{
  "intermediate_size": 1344,
  "hidden_act": "swiglu",
  "norm_place": "pre",
  "positions": "rope",
  "parallel_block": false,
  "init_std_qkv": 0.0274,
  "learning_rate": 0.0128,
  "warmup_steps": 200,
  "max_steps": 8416
}
MLP neurons of a small language model. Each row is named by its layer, matrix (gate and up: input weights; down: output weights) and neuron, and shows model dimensions 48-111. Each number is 50 + 15 x the weight over its row's rms, rounded and kept within 0 to 99. A neuron's up and down rows have the sign that makes its largest values positive.
Before each neuron's rows, "fires in" lists the words (lower case) most often at its 100 highest values on Wikipedia text that the model never trained on.

fires in: "to", "out", "for", "on"
L7.gate998:59 53 66 83 74 47 71 34 37 63 49 51 33 22 68 35 63 52 42 56 54 51 33 54 51 36 69 50 61 54 55 55 43 72 31 76 51 43 67 63 58 50 42 65 44 78 80 18 58 70 69 35 44 81 41 53 60 37 55 64 69 44 58 31
L7.up998:68 42 27 33 55 69 60 46 52 54 60 55 63 71 92 37 48 53 62 31 77 68 61 52 33 52 34 52 65 63 45 40 94 52 72 69 49 40 44 45 52 59 60 49 41 78 54 21 60 55 58 35 62 45 53 48 57 42 43 60 31 63 49 39
L7.down998:47 60 69 55 63 38 52 50 50 70 70 66 11 40 23 57 48 47 33 55 41 39 74 59 53 64 56 26 50 61 54 50 43 52 59 76 37 42 43 63 63 38 57 72 49 39 45 52 42 49 71 68 39 58 40 79 25 26 60 50 11 60 37 32

fires in: "in", "the", "to", "on"
L12.gate1170:72 35 58 30 52 83 60 54 48 73 69 46 48 77 65 61 60 49 36 65 44 44 47 30 52 51 50 54 33 45 74 43 51 23 30 45 39 52 76 88 54 43 68 42 58 23 55 81 65 57 46 36 39 37 30 45 36 54 45 38 62 42 31 43
L12.up1170:61 58 42 66 63 32 33 38 75 58 60 60 79 74 82 61 22 51 57 57 48 50 10 49 69 68 43 66 38 30 56 56 55 50 65 72 33 72 55 65 81 18 48 80 63 66 56 48 79 53 62 60 48 49 42 76 51 77 42 64 44 60 46 36
L12.down1170:63 17 79 24 38 64 62 38 56 46 36 51 42 52 37 47 55 22 46 61 31 66 44 49 38 45 67 30 46 56 73 42 29 23 31 79 70 51 43 67 69 39 60 15 50 39 44 50 87 65 51 46 40 58 47 42 59 46 62 49 31 38 26 64

fires in: "to", "for", "a", "of", "that"
L11.gate846:72 40 62 55 46 64 58 42 37 32 58 40 70 32 76 52 62 66 32 64 58 36 42 29 32 71 57 46 64 51 51 51 55 44 63 44 46 47 49 37 34 46 53 52 44 21 35 77 42 54 56 36 48 42 44 40 77 39 51 47 40 57 56 08
L11.up846:55 42 60 60 31 26 41 67 36 56 26 42 68 49 52 40 56 40 16 31 29 28 43 52 51 22 55 44 42 45 80 61 34 38 52 39 60 37 29 45 37 62 46 61 42 69 44 30 73 21 61 29 64 77 64 68 38 56 21 37 43 45 36 23
L11.down846:70 48 51 45 91 50 57 45 34 50 30 35 53 32 64 28 28 79 38 22 61 49 38 61 68 50 46 56 44 39 59 55 48 69 50 59 50 70 44 49 47 74 59 52 41 46 40 74 68 36 54 44 43 42 54 56 48 17 40 34 45 66 62 20

fires in: "of", "for", "with", "after", "to", "on"
L13.gate379:69 66 31 37 80 31 32 67 37 31 40 58 31 48 63 46 25 32 45 48 51 38 61 35 58 37 55 50 60 60 61 36 61 54 58 53 60 65 71 41 55 56 54 50 78 61 58 65 47 30 39 62 66 66 36 51 38 48 44 32 70 46 72 54
L13.up379:46 49 37 37 48 60 42 52 40 41 70 51 42 33 78 21 63 38 68 44 25 51 52 32 52 29 48 64 58 28 48 69 39 99 29 49 37 69 75 36 50 39 49 77 51 69 55 43 23 58 36 43 79 47 64 38 40 46 47 56 51 69 66 53
L13.down379:53 40 39 51 16 72 55 40 65 50 47 74 51 76 49 68 49 64 49 53 47 42 36 57 44 70 50 46 42 44 31 64 43 39 70 56 19 66 61 52 49 59 61 66 50 27 66 39 63 26 74 46 37 34 55 25 51 57 42 56 48 46 41 61

fires in: "the", "around", "western", "of", "eastern"
L12.gate911:53 55 55 48 38 54 47 74 43 58 57 63 51 65 46 64 48 44 70 41 48 21 58 34 50 87 33 45 65 55 64 65 57 75 64 66 47 57 31 51 57 64 37 50 42 57 33 74 82 70 18 53 58 44 37 36 69 34 37 45 62 35 27 59
L12.up911:50 55 49 36 43 48 35 51 60 29 47 40 72 76 63 43 30 30 91 37 65 46 54 42 50 36 31 35 67 78 51 45 49 38 62 42 43 67 57 65 43 40 44 34 52 56 49 70 46 67 68 68 47 36 50 42 44 46 41 37 47 48 41 41
L12.down911:76 57 59 64 80 59 49 46 49 60 55 55 48 67 51 46 22 54 44 46 38 24 78 37 60 51 57 46 43 52 61 66 67 70 31 80 55 57 66 38 24 46 57 57 37 27 46 63 40 54 50 57 57 36 62 42 44 47 54 77 53 57 55 49

fires in: "of", "in"
L13.gate1194:44 41 59 16 79 50 26 36 56 19 50 18 45 36 56 49 51 37 30 49 20 47 49 53 52 31 40 66 43 48 40 55 17 36 41 52 46 59 57 51 36 40 24 51 41 49 47 79 37 58 49 68 32 54 42 53 59 50 51 57 67 51 27 71
L13.up1194:58 90 67 68 72 39 60 40 61 39 75 64 59 70 45 49 55 36 41 42 49 56 73 58 29 41 59 79 39 55 58 96 33 71 51 61 38 52 61 36 48 43 40 36 45 51 51 56 69 53 37 51 32 49 61 57 86 73 66 37 79 23 44 64
L13.down1194:67 53 53 70 85 28 32 33 31 52 69 60 56 15 52 48 15 45 31 37 66 35 48 42 49 25 51 67 72 53 43 44 83 45 60 52 53 29 54 50 60 61 34 43 63 63 69 70 41 67 68 53 27 63 30 45 45 57 50 56 63 21 43 42

fires in: "after", "over", "for", "due", "to"
L12.gate164:65 39 39 57 45 59 44 39 61 69 44 59 64 63 55 44 63 47 31 54 24 41 41 26 33 51 55 63 39 76 34 40 63 53 40 52 41 45 50 74 50 50 69 58 54 32 40 24 72 68 58 60 24 71 43 48 17 71 54 63 85 19 57 19
L12.up164:48 74 25 61 23 43 32 41 40 17 43 42 57 57 68 44 50 47 60 62 46 33 46 28 43 58 39 48 42 58 58 50 44 71 49 53 44 29 56 76 45 73 53 79 11 28 57 35 52 38 57 26 43 54 65 22 37 63 40 72 42 17 36 30
L12.down164:23 55 48 51 59 77 54 56 73 64 80 53 63 78 45 60 50 69 59 45 50 26 59 22 39 57 33 59 71 65 45 54 61 37 09 44 62 49 60 52 49 50 64 49 57 50 40 34 67 83 36 36 38 61 40 29 35 65 63 71 72 74 21 68

fires in: "by", "in", "with", "of", "to"
L7.gate552:37 74 53 56 84 27 55 41 60 34 82 58 60 55 69 43 54 66 41 62 54 48 37 38 51 74 37 44 43 42 21 60 32 48 49 38 43 49 47 45 47 40 48 43 60 37 47 64 46 60 57 11 64 66 38 37 64 80 75 44 42 50 56 48
L7.up552:53 82 71 53 58 40 56 81 42 52 62 73 90 35 73 78 50 63 48 54 66 39 62 67 33 75 36 64 27 48 48 78 27 61 82 40 52 41 41 46 48 46 68 66 45 41 34 17 62 31 66 26 36 48 56 57 65 53 53 51 50 65 70 61
L7.down552:68 33 85 72 69 22 21 69 55 61 68 38 59 32 51 46 39 50 63 62 45 49 25 42 45 60 66 60 31 43 39 62 38 41 27 63 75 60 81 74 52 64 52 51 39 68 38 35 54 82 72 63 54 78 57 69 57 32 33 57 65 50 52 43

fires in: "to", "on", "in", "from"
L16.gate1002:15 75 31 37 42 58 48 45 36 38 28 50 83 28 75 38 41 58 39 62 51 47 64 40 72 53 25 62 47 34 59 46 34 18 35 52 33 47 48 56 55 64 58 28 65 47 34 33 61 60 59 85 21 66 49 43 59 69 86 32 41 49 56 79
L16.up1002:56 60 32 64 23 51 60 53 42 58 74 65 25 22 32 59 31 02 61 55 68 54 44 43 71 72 57 71 31 66 33 43 58 26 63 60 36 47 62 23 57 79 57 69 52 72 76 50 43 43 43 50 53 21 30 59 43 52 37 56 46 81 45 60
L16.down1002:39 61 34 32 35 67 57 49 36 54 55 49 59 15 39 09 35 38 27 45 78 39 73 69 45 60 55 69 34 62 51 63 72 45 60 73 17 50 63 45 59 69 36 34 46 53 21 31 69 36 44 57 31 60 51 40 39 30 26 68 44 43 24 48

fires in: "to", "in", "of", "for", "with"
L7.gate393:48 76 51 57 49 38 65 63 34 88 57 58 43 61 33 62 67 53 42 54 58 58 56 42 31 48 38 38 43 68 43 42 85 46 26 56 62 27 33 60 48 54 43 81 45 32 70 47 58 52 52 64 64 43 45 61 51 65 46 55 58 37 69 64
L7.up393:76 40 59 52 38 45 56 37 47 44 40 45 67 74 40 60 65 50 38 61 55 20 22 43 86 45 20 58 55 48 77 47 33 39 03 36 37 33 49 80 61 59 52 55 26 40 23 48 48 40 45 86 45 12 69 50 33 51 53 56 63 56 27 36
L7.down393:48 71 43 52 54 91 85 02 56 52 68 58 49 65 49 50 50 47 45 46 47 72 52 31 31 57 69 59 67 54 61 76 60 40 38 43 50 54 36 47 22 37 52 63 49 28 70 29 42 36 73 33 64 46 42 49 51 53 58 57 58 51 71 92

fires in: "in", "as", "of"
L12.gate232:38 82 59 46 57 43 51 65 44 24 33 36 58 39 46 51 63 52 50 41 49 27 75 45 44 73 63 60 35 87 52 53 55 56 42 56 75 31 40 24 61 76 70 52 34 72 59 43 38 56 46 48 57 42 76 43 21 65 75 37 15 45 31 38
L12.up232:47 58 58 54 69 47 42 36 65 33 32 60 45 65 65 34 24 52 54 39 46 38 38 50 46 42 76 49 58 42 29 46 31 54 44 35 62 67 25 49 77 44 77 39 55 64 49 55 48 37 25 43 34 41 74 39 37 33 70 74 47 36 45 66
L12.down232:55 44 57 21 66 44 55 48 46 49 49 42 59 56 25 63 66 43 74 51 33 46 44 34 64 60 56 40 57 61 62 35 53 81 54 55 21 61 24 40 59 52 55 51 66 46 23 35 50 37 39 62 64 31 39 35 31 20 39 37 63 71 66 57

fires in: "by", "of", "to", "through", "from", "go"
L7.gate1265:51 99 77 65 47 37 54 37 86 54 58 33 54 65 37 51 53 64 52 40 58 46 38 42 17 63 58 58 43 57 65 34 37 37 46 36 94 41 52 41 49 59 65 58 70 62 61 65 42 24 61 51 46 39 66 41 67 79 51 38 78 64 40 57
L7.up1265:45 87 73 53 40 30 67 83 46 40 61 42 85 61 50 41 22 51 61 45 36 22 26 33 39 50 53 26 36 38 45 55 58 47 40 29 61 49 70 53 67 58 86 44 66 80 71 32 62 51 49 24 64 78 58 58 35 47 71 50 54 57 08 49
L7.down1265:32 34 21 64 42 59 74 41 32 76 75 62 46 75 52 52 30 38 51 47 80 32 46 48 46 64 40 52 60 65 55 59 64 51 54 84 57 52 40 68 50 33 17 72 51 63 49 54 48 51 56 23 78 38 48 44 49 29 34 30 49 43 42 63

fires in: "on", "of", "along", "off", "from", "to"
L12.gate1204:34 77 56 57 52 42 28 37 46 35 38 67 55 51 54 45 44 28 44 29 60 43 52 56 43 51 56 40 74 68 19 63 51 66 33 67 44 54 29 76 73 44 59 19 54 31 47 47 65 61 45 46 52 57 42 33 44 47 57 55 36 44 69 24
L12.up1204:35 51 62 54 47 32 31 62 85 46 25 37 60 45 51 46 40 66 50 41 40 57 56 68 44 30 43 68 21 44 41 68 28 92 60 47 58 15 61 43 61 42 70 64 93 41 67 61 54 83 41 24 87 39 33 61 33 41 40 66 29 63 92 61
L12.down1204:49 44 69 47 54 57 42 30 49 26 29 41 51 56 36 37 49 45 60 37 54 36 34 45 53 29 52 21 78 50 40 60 43 44 51 73 44 88 65 51 30 47 41 51 66 10 37 49 77 66 47 73 59 42 45 43 52 39 68 40 44 51 73 47

fires in: "back", "by", "block", "where", "of"
L7.gate728:34 55 86 44 72 60 25 59 71 60 43 65 49 57 54 70 75 38 59 19 45 55 54 27 29 68 38 41 33 87 47 55 50 58 60 64 56 40 42 28 89 36 60 45 72 57 37 90 72 67 60 35 54 35 44 51 54 47 51 57 40 48 72 39
L7.up728:55 74 38 86 35 34 29 75 49 36 41 37 55 39 50 42 67 42 16 38 47 62 77 79 38 40 44 77 52 51 57 69 41 45 48 60 99 51 43 47 47 36 58 42 36 42 48 21 64 32 30 05 30 37 56 55 44 41 31 50 51 43 21 57
L7.down728:56 42 93 41 56 37 53 30 56 37 27 33 63 73 54 38 40 33 61 30 37 66 31 53 14 68 63 65 77 86 58 63 46 46 48 39 36 49 61 39 48 47 40 47 40 64 26 53 72 57 41 33 14 47 39 83 47 70 49 64 48 73 64 60

fires in: "is", "was", "also"
L16.gate502:55 27 37 46 41 43 68 39 77 19 47 51 43 52 47 43 48 31 38 51 52 60 60 72 47 57 42 63 55 28 17 59 60 47 38 51 50 42 48 50 43 64 41 71 48 31 45 50 46 38 62 24 69 59 00 36 61 43 68 43 57 61 52 50
L16.up502:52 63 15 18 37 53 36 36 52 40 45 57 32 61 46 60 55 62 54 48 63 51 74 74 69 53 69 44 28 39 43 44 52 40 45 21 55 47 58 36 62 70 31 39 29 45 59 60 63 64 45 61 16 47 35 64 47 46 87 35 66 48 46 60
L16.down502:50 38 81 38 49 27 63 29 60 65 49 57 48 46 65 60 71 63 59 49 57 30 41 63 50 41 29 48 53 38 48 50 52 68 39 42 47 21 43 70 15 89 30 30 07 38 66 46 40 27 41 39 49 35 65 45 55 56 50 21 33 43 39 54

fires in: "by", "at", "to", "in", "of", "between"
L13.gate1322:73 85 38 44 47 51 33 62 79 28 33 37 76 48 58 37 55 31 40 39 34 58 63 45 58 55 47 33 43 42 52 64 34 58 05 64 39 52 27 34 54 51 57 48 73 37 60 30 27 64 52 57 81 44 36 47 49 57 48 44 69 68 74 18
L13.up1322:49 33 67 58 51 77 49 45 47 28 81 32 69 47 35 80 56 52 43 50 28 21 38 47 67 56 45 42 77 72 51 49 34 48 53 51 39 51 47 30 44 62 32 49 62 53 27 22 42 46 73 57 65 68 64 45 52 75 38 36 57 68 18 61
L13.down1322:36 60 50 63 57 76 60 34 40 97 36 51 53 33 40 61 86 48 35 22 47 61 29 29 26 40 62 52 38 61 66 47 65 78 76 42 37 35 55 62 50 35 55 46 51 43 51 60 66 31 79 26 57 42 26 60 32 52 48 36 52 77 35 49

fires in: "as", "also", "still", "again", "already", "is"
L7.gate629:57 43 52 48 31 51 47 44 22 73 52 47 52 75 41 27 23 70 70 61 26 48 42 41 29 56 25 61 41 56 37 63 45 52 10 61 26 50 53 60 49 71 53 31 18 28 47 43 23 45 47 59 53 66 42 59 58 45 30 50 75 56 39 36
L7.up629:31 69 48 58 47 36 51 41 39 53 35 58 64 77 69 42 36 67 51 72 41 61 63 25 62 53 59 50 47 56 37 35 38 54 35 51 56 48 50 48 62 45 47 31 63 05 48 56 19 68 52 65 49 39 71 60 34 57 30 50 50 47 35 47
L7.down629:49 60 41 31 47 36 57 66 56 59 58 50 44 54 52 47 43 50 60 56 44 81 32 38 67 52 40 40 43 57 27 37 71 62 54 79 46 49 33 55 79 72 44 67 35 52 47 57 31 43 43 44 40 25 46 40 55 31 46 52 73 51 56 44

fires in: "of", "the", "among", "entire"
L12.gate304:41 40 34 48 84 43 56 51 80 62 67 35 63 47 67 55 47 63 49 33 34 70 89 57 44 28 56 38 72 58 47 64 57 74 78 51 53 39 61 58 54 31 34 55 77 59 59 63 64 60 72 68 31 62 24 79 26 48 45 66 31 71 55 39
L12.up304:39 65 53 51 38 48 53 65 40 38 70 10 76 35 39 59 40 57 56 46 45 41 74 61 57 56 62 56 36 60 63 74 45 55 66 50 60 86 63 26 67 64 45 47 76 59 53 72 62 50 47 76 50 65 57 73 32 34 29 47 43 72 25 61
L12.down304:49 42 39 57 42 35 56 44 39 54 60 40 52 38 53 29 48 53 43 42 60 53 30 72 42 36 31 45 32 44 32 36 63 57 49 48 14 33 64 51 57 36 52 72 65 81 42 54 55 52 64 37 26 54 24 64 33 40 26 57 59 58 20 38

fires in: "by", "in", "to", "out", "as", "at"
L7.gate488:42 61 53 76 67 50 47 50 74 81 70 57 44 56 57 36 39 62 54 39 71 37 34 53 47 64 70 41 47 54 63 50 47 57 37 73 64 46 39 35 20 67 70 48 36 64 59 60 37 42 56 51 53 36 07 40 51 33 54 44 73 34 37 75
L7.up488:73 63 54 81 55 67 12 96 35 47 53 56 78 29 67 39 58 62 47 39 60 71 36 53 26 58 29 45 38 53 18 49 50 46 47 36 33 39 51 42 50 50 50 59 48 60 57 48 27 42 38 47 38 42 38 65 46 38 48 46 72 35 42 44
L7.down488:42 31 46 77 63 80 25 30 14 38 77 44 36 35 46 49 62 53 43 51 48 65 39 55 60 51 68 52 55 34 49 58 47 38 39 60 55 32 72 18 67 38 73 68 54 44 46 46 41 43 61 59 37 42 60 67 39 62 54 19 51 52 60 44

fires in: "to"
L7.gate1315:57 47 51 59 35 30 58 70 59 83 25 55 61 50 82 41 61 47 26 46 61 37 61 58 43 56 70 48 37 59 64 51 71 14 22 56 64 63 69 37 32 74 66 43 71 74 51 33 60 44 62 74 50 72 48 46 61 51 50 35 39 34 61 53
L7.up1315:52 45 30 46 47 50 59 58 54 52 61 69 53 51 47 48 51 31 64 31 53 35 54 42 67 53 48 54 71 53 36 31 66 27 68 66 54 57 46 69 52 47 45 41 54 69 24 52 51 51 47 55 41 41 41 29 60 47 44 68 25 62 82 40
L7.down1315:54 54 79 50 61 53 49 43 34 67 63 67 36 15 36 19 37 25 66 59 56 42 71 55 50 37 50 74 50 15 47 43 45 27 47 42 50 48 34 51 45 59 41 38 39 51 17 55 49 72 57 38 48 82 56 64 64 65 51 51 40 63 45 22

fires in: "be", "not", "is", "to"
L11.gate137:43 48 61 68 60 60 53 41 72 34 11 49 66 71 51 57 55 36 27 51 61 58 35 59 48 37 56 31 63 63 62 42 38 66 43 86 46 52 34 60 24 72 58 44 62 33 52 57 49 59 36 57 66 77 62 81 57 43 71 47 45 45 58 71
L11.up137:49 49 36 49 59 42 60 76 32 38 52 67 41 50 36 52 42 49 71 52 19 23 74 76 33 70 60 22 43 40 55 41 51 53 62 64 55 62 42 54 84 69 51 55 57 61 41 42 52 37 43 34 73 65 45 32 40 61 49 55 28 46 42 48
L11.down137:20 53 56 55 59 53 63 27 59 36 45 41 47 44 52 41 42 40 66 39 58 67 70 40 35 38 80 55 43 49 71 49 70 60 31 77 40 25 57 52 56 53 43 62 45 79 28 64 52 29 18 63 45 63 46 35 41 62 27 63 53 60 63 23

fires in: "is", "from", "was", "are"
L13.gate816:35 44 38 52 76 46 55 31 55 26 56 25 46 66 32 49 38 45 56 64 45 62 65 68 45 46 14 47 48 54 51 73 62 54 60 42 57 33 24 38 36 70 35 45 49 41 78 61 38 24 72 12 34 53 56 44 59 43 49 49 26 61 24 33
L13.up816:64 61 56 31 42 53 55 49 66 64 30 67 50 84 90 56 54 76 97 46 71 61 54 62 72 36 72 53 42 58 20 42 52 68 38 53 60 67 88 54 43 50 37 48 46 32 31 42 60 59 30 53 44 30 52 52 59 90 62 32 75 49 62 73
L13.down816:57 52 58 52 52 29 23 32 59 65 43 40 50 50 40 61 51 67 22 45 45 54 60 62 50 52 34 49 45 50 64 24 50 35 54 74 49 53 57 81 60 77 75 71 33 52 59 45 47 45 39 58 43 62 35 41 27 47 58 27 19 49 37 61

fires in: "south", "north", "east", "west", "border"
L11.gate814:25 56 63 61 78 66 43 46 50 43 57 38 54 33 64 50 84 59 52 35 43 65 56 49 43 42 42 36 46 55 55 49 25 35 26 67 47 36 59 49 54 36 56 67 39 75 55 58 49 20 36 30 54 46 38 71 62 68 45 38 37 46 55 38
L11.up814:42 55 51 59 52 58 42 35 54 59 42 63 76 51 20 44 60 40 31 89 65 38 38 60 64 63 63 64 35 42 66 58 59 36 44 53 36 33 61 22 58 59 36 30 45 39 54 57 16 75 48 25 65 61 26 54 40 56 47 48 70 63 53 34
L11.down814:55 27 32 36 54 35 51 43 50 85 44 46 32 43 57 39 74 54 62 43 53 60 60 47 60 54 44 58 20 19 70 59 36 55 82 39 41 32 29 65 63 58 52 44 58 44 27 55 63 69 34 31 36 44 29 53 31 39 28 56 70 54 59 60

fires in: "in", "to", "of", "at"
L13.gate64:69 60 52 37 30 73 37 39 32 63 29 74 37 58 35 55 60 49 58 61 63 52 40 41 68 52 18 29 68 50 38 37 69 50 59 54 13 35 52 58 45 39 79 32 65 49 63 57 50 52 48 49 57 57 36 36 26 27 41 41 27 26 51 27
L13.up64:49 60 81 49 48 43 66 53 52 61 39 48 85 69 51 62 58 49 44 52 54 49 69 69 43 41 52 71 27 35 44 58 49 58 48 82 58 58 72 56 61 87 74 32 64 42 56 40 41 41 30 44 48 61 61 19 54 68 34 50 46 59 42 63
L13.down64:48 53 48 46 49 44 36 43 65 03 60 58 53 39 34 71 53 29 59 26 59 49 10 70 51 53 20 46 52 50 45 33 55 52 71 26 56 41 46 58 49 62 23 67 34 46 51 40 44 47 28 57 62 62 49 84 53 52 55 38 35 61 43 49

fires in: "is", "are"
L12.gate1289:41 23 25 55 38 51 57 38 57 34 66 45 27 60 35 45 64 29 90 29 59 34 46 52 50 46 33 25 46 32 33 60 48 83 33 55 36 33 20 68 52 53 26 49 63 36 43 45 40 41 42 51 37 18 37 52 55 43 40 76 61 43 54 46
L12.up1289:46 49 34 51 57 37 73 38 38 38 31 48 48 69 49 44 51 63 53 45 29 54 77 38 41 43 20 64 50 47 62 30 51 71 71 83 37 58 27 66 31 54 34 26 71 39 52 38 13 12 33 31 56 28 43 43 44 42 50 54 54 67 40 25
L12.down1289:48 62 36 36 27 50 67 68 70 60 46 19 67 62 63 83 70 63 83 73 23 45 42 49 38 76 42 45 47 57 47 51 61 76 57 57 33 61 45 62 51 85 41 38 46 47 80 51 34 50 44 36 60 42 45 58 48 39 68 41 51 56 46 49

fires in: "in", "up", "on", "north", "by", "south"
L11.gate343:55 60 53 53 81 45 50 79 80 69 44 45 51 61 70 31 60 58 45 48 45 63 44 45 41 27 59 42 33 56 56 54 49 60 39 59 39 51 37 62 76 57 28 51 34 56 48 41 69 26 63 47 55 35 51 45 17 43 25 54 49 54 51 69
L11.up343:47 35 42 51 56 47 61 34 54 48 83 68 30 40 52 61 51 45 33 79 32 78 61 38 44 77 73 27 47 62 65 52 53 55 55 48 56 42 57 38 74 56 52 60 46 39 65 57 42 42 71 40 33 38 34 55 32 59 61 63 75 50 60 54
L11.down343:66 48 36 34 50 48 34 54 59 55 67 77 49 13 50 34 56 51 49 78 43 42 33 34 31 67 56 53 42 63 48 35 46 61 51 42 64 22 49 64 42 45 74 33 67 52 36 48 45 43 59 27 42 62 57 24 17 45 46 33 39 73 56 48

fires in: "the"
L13.gate1071:42 70 71 35 68 48 55 57 45 36 43 49 42 57 63 52 45 48 70 68 61 51 42 55 50 71 28 51 51 41 61 62 36 51 60 71 57 22 35 63 68 43 64 48 50 80 27 36 43 70 55 61 59 56 48 51 36 22 70 77 55 44 22 67
L13.up1071:68 61 54 46 80 67 45 48 50 75 29 43 62 85 37 71 30 59 46 47 31 45 58 56 59 50 52 15 62 42 58 23 53 29 38 51 57 63 45 85 61 25 58 60 60 33 27 27 59 53 49 46 23 48 46 68 57 13 41 63 59 72 52 38
L13.down1071:49 47 41 43 53 86 26 28 36 59 81 60 52 35 75 28 27 45 46 56 48 49 37 54 43 74 44 63 65 68 58 38 69 29 44 72 66 52 43 44 62 47 33 53 49 74 51 38 58 51 65 67 25 63 26 73 33 41 58 56 76 69 23 51

fires in: "is", "located", "just", "to", "of"
L16.gate1040:44 63 68 23 53 41 64 47 53 32 49 36 53 49 60 31 63 40 54 48 39 42 61 60 49 45 49 47 59 60 55 33 41 63 43 49 20 34 11 36 51 56 58 49 60 10 87 20 55 36 28 44 71 62 28 66 58 54 66 76 66 29 46 66
L16.up1040:32 56 18 42 62 30 56 40 68 48 70 34 55 36 42 27 43 56 55 51 39 47 59 49 47 61 61 45 36 61 26 63 44 39 52 62 37 38 52 74 63 40 30 51 18 39 76 70 45 50 72 35 54 68 53 63 34 88 46 31 45 49 27 82
L16.down1040:56 62 39 47 24 32 30 17 60 77 51 51 46 63 43 23 46 40 59 17 51 76 38 80 57 25 33 77 59 59 43 47 50 73 32 37 37 61 67 33 56 46 34 52 59 60 71 27 41 31 34 55 47 41 66 19 61 57 64 54 17 69 46 61

fires in: "in", "through", "under", "into", "using", "of"
L13.gate343:01 67 40 73 55 61 59 50 34 29 60 69 60 37 54 74 43 46 28 52 36 45 60 21 47 59 56 57 67 40 40 17 60 50 43 49 47 66 41 21 37 46 41 47 60 67 62 49 70 79 43 36 21 40 69 49 53 74 66 56 80 57 58 62
L13.up343:74 68 51 59 56 48 59 67 52 36 25 67 61 65 55 64 61 41 21 48 56 70 36 38 41 47 39 50 64 52 63 58 67 69 69 32 62 42 35 59 74 44 51 51 61 69 54 46 55 35 24 45 34 15 61 37 50 62 32 78 45 71 49 54
L13.down343:54 61 39 63 53 73 53 59 44 47 43 67 21 45 65 64 34 04 27 50 30 71 45 53 50 52 51 55 77 64 61 64 48 62 62 58 41 66 56 49 38 56 37 38 48 19 72 44 52 56 50 62 53 54 78 48 61 43 49 71 45 43 57 41

fires in: "to", "of", "a", "the", "for"
L13.gate721:57 42 16 32 41 64 50 60 43 38 61 63 49 38 73 64 36 70 56 45 62 33 40 77 73 56 80 62 39 44 41 51 48 41 57 58 41 56 54 76 45 54 29 56 62 62 30 52 73 37 73 22 52 44 39 39 65 41 56 67 40 54 35 60
L13.up721:70 57 18 41 26 46 58 59 47 48 81 54 56 58 61 36 62 83 63 27 54 52 78 43 65 53 78 50 42 56 35 61 62 36 58 52 49 34 73 73 33 64 32 64 43 47 48 58 69 48 51 40 50 38 67 64 48 47 29 50 44 56 56 37
L13.down721:54 34 19 57 76 54 57 55 57 53 32 55 52 54 51 29 57 70 36 35 51 45 46 36 62 82 87 33 53 85 27 71 39 65 39 67 71 49 62 61 54 70 49 61 40 32 70 45 61 35 59 38 42 43 42 54 52 20 23 66 10 36 25 33

fires in: "the", "of", "and", "member", "as", "on"
L12.gate323:82 33 29 17 59 87 49 49 56 59 75 18 58 15 20 63 58 66 38 50 52 52 52 57 49 37 62 77 70 36 46 59 46 72 50 55 36 53 47 55 51 52 22 47 65 13 83 41 56 53 63 58 51 46 25 76 33 35 27 65 40 48 40 64
L12.up323:43 27 37 43 38 31 69 53 67 45 78 37 90 63 54 57 16 72 32 62 55 49 40 52 53 57 58 68 67 71 13 44 44 60 52 73 42 40 49 74 40 41 44 50 40 50 56 75 49 69 36 39 46 55 42 66 46 30 53 55 51 40 71 36
L12.down323:54 50 31 78 40 55 51 51 59 35 48 53 88 62 56 40 27 50 36 30 57 42 57 49 83 19 60 42 42 69 33 53 11 45 66 30 36 51 72 64 41 58 35 36 24 44 73 61 41 57 43 22 55 43 63 46 51 44 20 49 29 39 56 59

fires in: "in", "at", "from", "of", "the", "on"
L11.gate127:62 70 69 89 48 48 30 39 48 58 09 79 57 46 67 46 69 45 54 61 32 65 58 37 53 60 41 56 34 63 33 50 48 52 61 50 60 39 64 79 73 46 39 43 40 45 71 57 52 55 64 70 67 43 38 44 40 49 58 70 54 78 26 59
L11.up127:72 55 45 43 64 47 59 45 62 51 77 39 33 40 60 23 26 74 41 52 64 43 28 65 75 54 49 58 27 69 47 52 57 40 40 58 42 54 50 89 47 60 19 40 43 59 48 80 31 52 61 38 52 37 27 66 50 22 53 51 49 41 43 39
L11.down127:47 42 61 45 32 50 65 46 47 54 35 67 60 62 66 49 52 35 55 51 40 57 58 52 46 42 33 44 51 24 41 18 66 52 16 43 56 68 62 66 25 80 89 60 45 51 19 43 37 65 48 49 35 63 40 05 52 41 93 51 43 65 68 56